MLP neurons of a small language model. Each row is named by its layer, matrix (up: input weights) and neuron, and shows model dimensions 16-79. Each number is 200 + 30 x the weight over its row's rms, rounded and kept within 0 to 999.
A block is one neuron, or neurons of one layer that tend to fire together. After each block is what it responds to, as a language model described it from the Wikipedia text at the highest values.

L3.up533,203,193,211,231,232,213,219,197,219,250,196,162,203,268,185,223,204,183,213,242,196,206,177,196,222,236,208,216,205,213,176,174,177,220,192,211,160,203,234,242,227,276,230,191,200,156,175,220,197,148,251,184,105,163,166,197,200,130,172,254,222,197,185,231
L3.up609,242,160,254,167,241,229,222,195,173,211,209,257,191,201,184,250,164,228,190,216,178,210,197,252,187,186,212,149,174,245,202,173,232,223,196,154,207,178,163,187,176,175,154,155,203,220,235,181,219,220,200,177,235,212,165,211,189,219,169,203,170,205,212,236
L3.up963,257,182,168,156,232,209,242,203,198,208,224,163,182,205,186,196,192,110,195,236,239,178,127,209,190,226,210,225,227,200,181,200,197,222,244,215,226,215,195,168,128,217,174,166,190,195,202,204,182,192,250,229,229,181,152,216,150,220,174,200,199,156,145,168
L3.up1083,174,266,160,182,195,218,212,169,161,259,197,166,175,225,208,174,225,204,196,240,152,210,222,166,192,204,179,196,204,211,172,207,214,209,197,144,166,198,216,252,202,215,174,188,194,216,146,203,240,186,218,157,172,213,170,178,197,179,208,256,240,251,188,247
L3.up1196,231,196,196,256,186,184,193,235,197,279,190,222,195,201,141,207,217,151,255,268,182,212,173,249,211,204,245,205,161,152,191,244,149,219,191,222,205,187,156,191,187,184,177,125,174,183,181,206,193,199,207,205,197,198,186,214,195,192,184,191,220,204,186,183
L3.up1804,179,225,204,187,189,205,239,212,211,157,163,209,173,287,231,213,196,154,175,229,182,180,184,209,186,197,231,231,156,226,167,157,194,173,205,233,210,230,176,213,175,230,197,231,174,186,234,193,207,181,156,161,162,164,191,173,223,172,193,172,224,173,169,279
L3.up1818,261,253,136,179,218,229,179,232,184,229,204,189,183,183,180,186,215,228,169,218,213,175,210,207,191,251,183,192,201,229,195,184,235,182,187,207,186,178,232,238,150,204,166,207,154,219,183,174,216,178,161,210,235,166,162,257,209,206,203,216,178,151,219,201
L3.up1844,205,166,158,196,206,190,177,218,204,218,186,182,219,213,174,208,194,152,232,174,204,206,198,281,157,171,195,188,183,208,216,213,164,218,204,145,199,224,244,204,242,216,143,152,177,214,207,175,225,251,234,208,195,217,222,163,249,150,231,209,186,244,148,209
Description: Mostly "and" joining two parallel adjectives or nouns (political and security, melodic and emotive), less often "to"/"not" after would, able, unable.

L2.up512,251,241,187,193,164,168,228,168,168,181,213,142,208,139,178,185,226,205,176,181,185,209,192,206,159,196,163,157,237,197,209,159,215,209,173,238,168,212,236,185,147,219,197,211,245,165,165,197,143,180,218,183,200,147,199,232,202,214,230,124,151,199,180,203
Description: Function words introducing an amount or range, strongest on up to, more than, less than, around before numbers; also to, and, or, of, over between items.

L4.up272,202,224,169,207,226,154,174,229,155,153,167,162,168,235,179,153,146,162,161,204,183,191,217,181,220,214,191,180,128,207,235,192,262,169,194,161,200,196,184,226,237,179,218,197,180,158,181,202,160,214,260,223,201,198,171,246,211,239,200,194,214,192,229,218
L4.up303,158,219,140,191,200,159,212,175,248,183,181,169,144,186,186,201,215,174,210,186,120,130,197,215,206,238,190,239,173,171,233,195,209,196,255,210,188,235,170,175,230,135,191,185,215,223,206,192,188,183,215,236,240,226,165,206,199,263,236,242,189,218,166,230
L4.up316,158,281,198,183,250,188,207,196,204,141,137,163,216,226,211,134,206,183,237,243,208,199,251,230,208,210,178,225,133,213,213,184,232,224,211,192,205,177,179,238,211,220,196,211,167,185,232,221,145,190,241,280,267,139,203,226,184,246,205,258,172,176,198,128
L4.up359,208,161,197,222,196,202,209,226,205,190,175,193,193,185,173,171,266,164,250,265,198,173,209,176,221,209,195,235,162,192,198,198,208,162,217,194,191,214,213,190,193,180,167,231,173,167,212,272,151,232,213,183,266,223,166,176,195,145,167,245,190,157,182,212
L4.up474,247,169,192,210,230,180,231,220,195,224,206,214,191,251,193,225,210,175,158,194,197,194,230,247,219,193,158,203,145,187,210,224,207,220,146,159,178,202,172,240,197,185,203,186,247,217,182,206,171,182,131,152,160,193,233,195,236,202,216,240,223,210,184,212
L4.up519,198,195,188,223,207,154,233,195,238,213,179,200,221,208,228,208,217,202,167,199,169,201,229,213,231,178,177,251,179,225,196,209,202,186,216,184,220,170,205,214,194,232,178,175,226,172,195,186,136,187,206,253,288,163,141,217,199,216,155,177,169,195,236,234
L4.up712,230,182,217,250,264,218,165,230,158,159,171,215,200,220,241,189,215,179,175,229,192,221,234,181,237,167,231,177,147,242,153,187,142,219,186,187,218,156,165,236,198,166,206,171,204,243,152,210,205,216,187,205,179,178,171,227,197,173,185,201,232,192,255,211
L4.up1379,226,200,215,215,268,232,226,167,191,204,174,124,195,200,201,150,234,223,200,166,201,189,290,169,213,195,192,183,153,177,185,184,169,173,162,179,196,195,222,184,231,172,195,220,188,177,171,212,193,248,194,172,217,239,203,209,180,271,193,213,188,201,242,254
Description: Prepositions, articles, "which" and head nouns that introduce an upcoming location or named facility, as in played at, the town of, a detention center.

L4.up48,197,153,168,200,150,178,227,173,182,212,231,206,229,174,198,190,180,215,244,223,180,195,210,260,282,185,235,173,238,174,178,214,197,179,196,224,231,203,180,192,217,121,223,181,164,159,169,209,203,211,206,255,192,212,208,208,208,195,183,226,190,198,166,216
L4.up680,230,194,176,222,265,226,167,171,228,202,234,245,204,220,196,205,196,181,185,220,192,194,206,202,171,199,228,255,219,184,223,229,165,224,137,252,201,167,254,172,177,196,183,212,177,229,182,176,170,137,180,218,175,175,178,194,233,256,218,172,198,196,235,234
L4.up1048,233,240,156,177,226,204,201,186,220,202,173,192,184,210,241,169,213,210,229,177,230,173,198,247,208,228,184,168,146,206,231,228,195,177,192,229,225,180,187,184,161,242,240,240,204,207,200,198,182,206,173,238,137,132,169,175,144,164,194,213,211,176,264,238
L4.up1135,191,203,180,223,199,222,170,193,190,220,237,258,227,185,186,203,185,175,235,203,184,191,250,231,173,168,203,231,216,221,175,238,211,204,212,238,190,168,163,236,174,220,196,232,152,211,156,215,238,176,159,164,183,191,189,211,207,272,219,197,251,161,199,223
L4.up1427,191,212,185,222,195,177,213,172,198,210,128,186,173,271,248,202,216,186,210,244,213,232,173,160,198,246,191,224,145,132,222,184,208,196,142,198,222,185,244,211,166,239,172,189,184,235,211,199,283,142,246,209,149,233,197,187,240,164,177,191,238,222,229,236
L4.up1605,231,197,167,206,240,237,202,219,222,221,147,192,186,162,213,189,173,166,231,209,225,220,249,200,123,233,116,213,177,226,236,227,187,195,207,210,214,170,196,160,220,205,235,202,238,190,191,223,269,197,192,184,224,209,210,214,238,269,242,156,234,241,253,171
L4.up1620,147,187,189,166,243,228,252,190,169,185,224,251,221,235,198,213,196,188,172,192,249,210,193,239,170,203,172,194,166,173,229,222,180,215,212,267,154,216,190,209,200,252,219,198,216,159,187,235,205,237,206,155,230,222,164,209,219,190,219,173,187,123,132,159
L4.up1687,244,212,217,165,190,224,223,123,199,203,218,200,220,208,207,166,247,186,232,229,158,169,190,207,172,205,203,177,198,172,201,188,162,168,188,267,208,197,214,199,186,194,196,177,194,175,204,166,184,214,198,205,215,236,176,182,212,188,219,202,155,152,204,162
Description: Prepositions and conjunctions in the middle of a phrase, chiefly by and and, plus to and of, e.g. by-election, industrial and commercial, According to.

L2.up1475,180,185,173,242,197,209,181,199,182,240,203,166,174,181,179,179,206,173,182,194,183,150,215,196,208,151,224,209,184,222,172,245,229,210,207,222,195,234,189,200,230,228,141,225,193,179,222,132,137,222,239,189,215,188,178,144,160,208,191,256,180,190,164,272
Description: Words that begin a description of a just-named entity: mostly which or that after a noun, plus It, This or was after a subject.

L3.up21,179,159,182,211,235,221,180,231,199,230,222,151,214,196,213,202,146,161,229,201,176,134,176,194,199,171,181,242,105,202,227,211,226,207,228,200,177,205,205,207,231,194,222,192,200,237,256,182,150,94,194,197,196,171,246,215,202,175,213,218,197,247,143,208
L3.up65,185,222,191,206,231,177,225,206,211,220,199,189,179,174,156,199,221,188,207,204,212,163,185,218,173,149,222,175,193,183,205,201,211,182,195,148,150,251,197,220,256,191,219,176,188,220,264,220,194,189,200,138,214,175,164,185,193,185,203,205,246,201,180,170
L3.up122,179,215,144,237,251,204,221,228,211,211,262,197,194,196,200,220,234,201,243,221,178,180,225,227,236,156,175,147,161,192,224,217,211,213,177,186,187,179,217,201,252,177,201,150,186,164,186,217,150,136,185,194,221,177,234,245,242,230,124,216,205,211,233,207
L3.up738,237,225,193,182,240,216,192,237,217,185,236,177,211,213,205,161,226,174,187,204,204,198,164,128,188,176,152,202,145,235,165,201,190,224,198,160,177,211,140,204,183,226,202,226,210,215,211,203,148,259,242,157,172,208,194,186,188,242,225,235,175,209,207,192
L3.up1163,194,221,223,169,202,170,115,256,150,166,158,233,213,124,181,190,236,289,205,253,195,178,211,164,245,164,257,157,177,222,156,218,250,211,206,169,223,197,211,180,225,200,217,187,202,194,193,218,160,244,236,192,209,193,255,190,187,176,191,207,205,216,183,256
L3.up1274,157,178,192,242,246,245,209,139,271,187,170,210,210,213,170,200,227,200,149,238,172,161,240,196,211,246,168,207,131,218,176,172,195,268,204,188,180,199,208,220,216,213,196,211,212,224,239,209,235,207,215,222,166,185,227,229,183,259,198,229,242,202,203,229
L3.up1305,183,152,184,173,170,187,225,263,211,219,173,182,235,195,160,193,190,207,206,188,171,217,163,220,205,174,219,237,178,181,224,185,163,216,218,163,150,202,221,165,166,202,211,168,162,225,152,197,208,257,201,177,228,216,185,171,222,178,170,237,156,242,193,190
L3.up1454,147,163,170,234,221,201,227,191,194,209,199,222,235,198,219,154,183,211,192,194,198,218,240,159,180,194,212,163,114,182,149,186,259,239,222,161,248,238,212,272,195,242,211,200,209,196,214,157,176,222,181,172,208,214,203,239,150,212,209,226,203,205,184,253
Description: Relative pronouns starting a clause after a noun phrase, usually following a comma, such as which, who, that, where.